config.yaml
vocab_size: 8192
hidden_act: "geglu"
bias: "none"
init_std_qkv: 0.0633
init_std_o: 0.0633
init_std_down: 0.0
learning_rate: 0.00112
lr_mult_qkv: 0.7
batch_tokens: 65536
max_seq_len: 1024
MLP neurons of a small language model. Each row is named by its layer, matrix (gate and up: input weights; down: output weights) and neuron, and shows model dimensions 256-351. Each number is 128 + 24 x the weight over its row's rms, rounded and kept within 0 to 255. Numbers have three digits each. A neuron's up and down rows have the sign that makes its largest values positive.
A block is one neuron, or neurons of one layer that tend to fire together. After each block is what it responds to, as a language model described it from the Wikipedia text at the highest values.

L4.gate437:136126131140125129073097072095103086136116124154129142124137144139139099138160117100128138129121135118147139119104166168148066148109114097103179137128120122140139121160124112119131132095096128120112144151160141131156161084098122095114133135137116109135148162123134145067139130161123151134
L4.up437:157128097086107128133133103129090155112124132091124145113144104143116126125120163110121160106162096130115130077093112104145164098110117130105135113129119142134103097152122120143178085099131112090131136153114129165082133171166166135143119192137162148079167129098136099122128115119165092130
L4.down437:104145189171135167113107128133142092147112127142092092127148131106105181130147061115125127097193103146120115149159121161098115139142117094116136105133162120137135136110125149139129095128129146122159138074124124132132147125142135077138135087119114095095138117099156144120095101093117114130
Responds to: Year-range digits

L5.gate139:123138161148141121144121125115152109119159118094137112122127122164107107139131107107114088118101139143128122137146127130111068150133133139147151132106097115102124103163127081121165152113166069112136114145151102133142103108073159115131131104070175150113136176118165159078120143108125142112
L5.up139:118157119102134143095139158115109138090095126138137166080130152125100114134114156118118065150084108107123123106109157110130109092163117129096119116151174148115102082126148144118086093109145108112133139146142179113156138124126131104119100104077145180104119130116159143117122117146135067148
L5.down139:139135114109139128089140125108163138153124087135108108113111132141120131089128129148104133140131110138112164127094104126170131132112115110175155144106164118099111130129121084102087165154117060158110100129126125131091133123101137138144131139122076154159137150151159114140084133126123152157
L5.gate213:088124129125194115143159120120168074154122131091159125119119145133101142151169109142150101142123160147145125152073176143095121146153121151138090106132133149138107127073116121105167097104116077149140139162133116127117078147098143129129161155110101121149131101107145145129134120103146098127
L5.up213:111156144116114144115119163118081127093104148138146113160130113175061077149127115115136127135161059116141142108178122155133114112142098132132145137156097180117154100136092166146153102088128136128140120154083133165140098175117130141145133087120073103106142118143129138154146146154128108154
L5.down213:157151100125111125144161120150106119098104161157121143131129131103170118160108148088142134152128116121159130141106158128093121136159130051148099113122130106127111106110114142115147101140126118110135129101087180140125139119110111139114122119104140131149125144123096141134135119108165133101
L5.gate496:156159133113164106145138096139147086133166160125140133118099086114086164088159104099107130146122107137103126118171155146144155081127137179102115123145117138094142174156137099088113155128150125086126129121166129167158131091139161103135176105144132144089109149091117100155103153111125110149
L5.up496:108160142147163107147123106159162112162111108205119125117116126147115113099130114122094077123174097120138151130143148115129117147112158173169130104121121126138136105087135137127113115107186080135149090098143089115145148146144165141118097122140142159084092092132101120116092134111160121162
L5.down496:143099135103151136149167173106151170138147118152123149160112132141121127127139140145133098112141116128131180128126127119141113142183138140106096072096135110132094124137105131067141097172106127151105141187124153115127115151119143132154114194133092102122128142170103109148112165111140142086
L5.gate498:131135107085144105133120088114118091128130172171121116107124118138150150129152154078121099149125111137101142122125144088124111148138117151123097106155160096107100116139128133148173095098117119060176116089154137134108154097093124110132159143151176169111098107126143135135100139144181110129
L5.up498:116158159116079103134106093130142104153108176137140140095142163126096136126134153097163142128149145149172122116096155156137115151152131129181161119128094102147106171148117108075128118112136143129163146133139153213178139077142119125155152093066135129140161143128109137115154120102130175148
L5.down498:126089054104124126138141151150140119087133146109189145111133159109155084131139126157082080125085138142121144134108120134131131141106116151169104089118140101102125132103131166096167155108130077133171144135126110112100115093131154082147125103118140111128111123114127148122171145090138088132
Responds to: Start of year numbers

L4.gate285:162138151118162113123165114105124164161125150140152102103134143155136135090122139109145116177132107103130136097105087187121149171160183145130149116125121119136084129139129108136168135136103086098144122132121126135142108143092102125104123121124107117125128101108124128136086166127138130115
L4.up285:090142098108106101156089127129103141126110188140096083165154147128109122111114122083153126121163122118154101132145118091101119113114079149166099128125099133104107120120142135123122138155098142151163119107141082114117129130102122136107102104132169168115133135137177137131128186093137117134
L4.down285:140121090159121125118163130121168140144113117096173137165142110144124103121102099103122122169132118087115159128112105120152189130129140149135136136132112165106118078120139167129150123125096119128137124122136141165114145145149164135144109073134092144151112110136159134117128155107122103143
Responds to: Year slot in dates

L5.gate279:149123127119133163136188149103160118125132155128114128185128115100116104130129105145137096159122089126127101116139166138126129153116147131104144140108168096127087151124106144097133116147087094119145130098139124130127151079087123125166134113130119103110148111086122158102123112138146134151
L5.up279:143125130142101050140143117093113176118115102098171080152140124157153106128145092137151144108163152127158184132119115130096126119130169163120124119111122100147103152112122050160125136142144134154140156134121119129127128111118116101123094117128150150120126142125098128139116133102155112118
L5.down279:147136109159101177103109067088139161123128134183171140133136117132144162103144109162097176150137140133116097112151128153155111148138096121153110109136131118134140151102138138102121148144159145171170121146154126114118127117136128098165122137128087136148133121134081110094091155133124121156
L5.gate360:130127130077122109153136174145139085100138118146148116113158169154108147146112171121105165125108140163126141079075105103102102123095141161091154117123108165137121117138143143150129152133133110162162073122103079141093099115091127085130153121111143104141119165141124082133137118100156130128
L5.up360:152141157103149104167123145125115146141074125110123115109123134108110154116142122140092122139109133119136141146120132112102104115166154102141088170124145152130088134154100102140130117116137171158129127139101129158186097117108131092153140137100192152142194131095157104132116130129144132155
L5.down360:120122127133139137086107126093170124156095130137139091115113164125124137141129117133122130121178109149144136131081126089162096133091126143095102136136143090131153168176153150088143122133116089156171149133124123116091132077117107119151128125134138160136121134128164139148164178123102203164
L5.gate650:133125099140114130091118102138107131123090097150148121114100196123098132143118143172126147118160137109076165137119126127154097101114146088095133084109156099132129131114105122116152113130124122087154155123134132159118147083140112118154109113126143128110136120143133119115131085118087121122
L5.up650:185158171117076142190133131150112089114162152112115085155106126127102098151107133114123154161165112138123117109144147102143116120101101139120141135125137100156084136160093074135114160126124131110162129111130111115147114157106143081144127148134141180126111150077171131118146135157139088133
L5.down650:110106127153134151099162100120184114101101077138128097180115118166123141112119144137144110168124138117120103130147155125134088151116139139160160076116175122128158139119103132105108130142154114130115131140116145142119086134107117146148133183131100105107157093142105138119142186138136132151
L5.gate706:185079144104107153130115107122131117160160127093122109139100115107089106138092125146151133098144106129122116152131094165102132097146125125119136139146132103160128137132115136149139121137147120162124088141102163123104114083121103172084140138135165145134128106131089149175092119120169144131
L5.up706:114117103106174135138173142169110158142169157155132158116142112138112141132115101152114104106111176131131186117122085139138117131170128151160085102075165151128120141155097088126152090104184063151159165127130119138095078174115129091110116124166123113085120156092132130125118163130103125128
L5.down706:104102208093147134122124154095123130131080138118144134095124110158129156102120137109149125134111118134092109184122153130181107131156089152161139148085111147172151119167131153148146130106147147151111118107121141172162120142146080130140111147149122087103168119069115108163116100144063073157
Responds to: World, possessives, table tokens

L2.gate9:120096136164093135101122128125131131100097134067112126122145110131057161162128110090188108120169144149133146108094135114142119116121146113129099131144111165115092106130126091169125096119159130148104121116121122151131144098112149137101123116154115137133161151147106111203113107142168170119
L2.up9:112115148146158164120113187137103086153151122143119150161136172186097134145141107158107117111079151161112134161113113108102100124151133105142135166164152100095113137147120088135104079157155149164085152145133120100156151121103158155126134117087153143097151151117101106147130107118112128107
L2.down9:150155127127123132164126122150136122142135128102123153116108110113123101119130170128108121121141103110112119096144041118148111159119137125099117118144137127158122156110131162106153112116141139072135125149148118137142117117160119131109099091124106114107131160079116144136137122137119132109
L2.gate167:137148139093126151153141079120116096169064128165102163115163128183107112116130091127138123109127110165119125120120089149155081122081105178144095109150132132098105169168108132143153125138153119168086131144147096148165114143128154104134124138103109100085140157115170126125113160167159137110
L2.up167:120129115166141147145138145098136112128111139101116148090149089123104113137171141174119082176118172160129142165132116144172144144123144120095120146109162143154076096156115140134178136168167133110109114136109144099107161099129151099125114113088113108136133105128117135124152127115155111122
L2.down167:147200120157140102133131116088115138138102125121155132088106141137085108158109159126112091159145127145137100129124085130129141130168140151114125151123103127124094125129179173149166109121140139134106122109105132097149134140153106103103177145119163134108171092086153163136084126145112110144
L2.gate330:128097154125158121144131140091180130127144095116106154153153129129119140123115104098182108163102111139105115107080101113139122124155102147101123129120116132153070109154092146164157093093152153154110105112150136145076168157140108161136104111148107091129159142125117142151137115119100080180
L2.up330:124123088128099133137164116122124144101125156122112108141112148091160142113086146117142145111122136178146095106143105126141077153124141102106121108177139178136120146101116121111173117118120127177089143154113123120086106170133112163168106133147112117149134119111127150119129130137148172136
L2.down330:127125090114099163143138165089084118162122092089139143108145114190149130129148078119120142134114159092118150130114133105102136124106068151163087134124142108128148106144150101116092115153130150122143138136143132148143152097094107129141137133158112111109148107093139122125167133150041107105
L2.gate438:123154122138131158100104135118113119114130134117151123127182105134112129112104134137152128124082139126170151105083120133104140165128153151121145168118129103131137115189134112141153105098162118159120161138099129136119148111104095107120140130105143180106130177049138072155089109136135164132
L2.up438:146121129115148104182141127133124143121149138126131102119132141108137123123122127170160140125081089143118113105118064133106109150144155113143148120143128114126151140123121116151097096167145152140087129119125160152095137120107115133086126100112168152099132159136109144098107086102163146127
L2.down438:104146090088152118079112126168163143136108111118119157090163120157110156137118129119134134132119127121145084151095138130126138142134108132102129141126160129170089135143181131181145101105115145132123106159134155141137148107165115114161121126146161145122112137088136156131141104100088135170
Responds to: Sports results and word pieces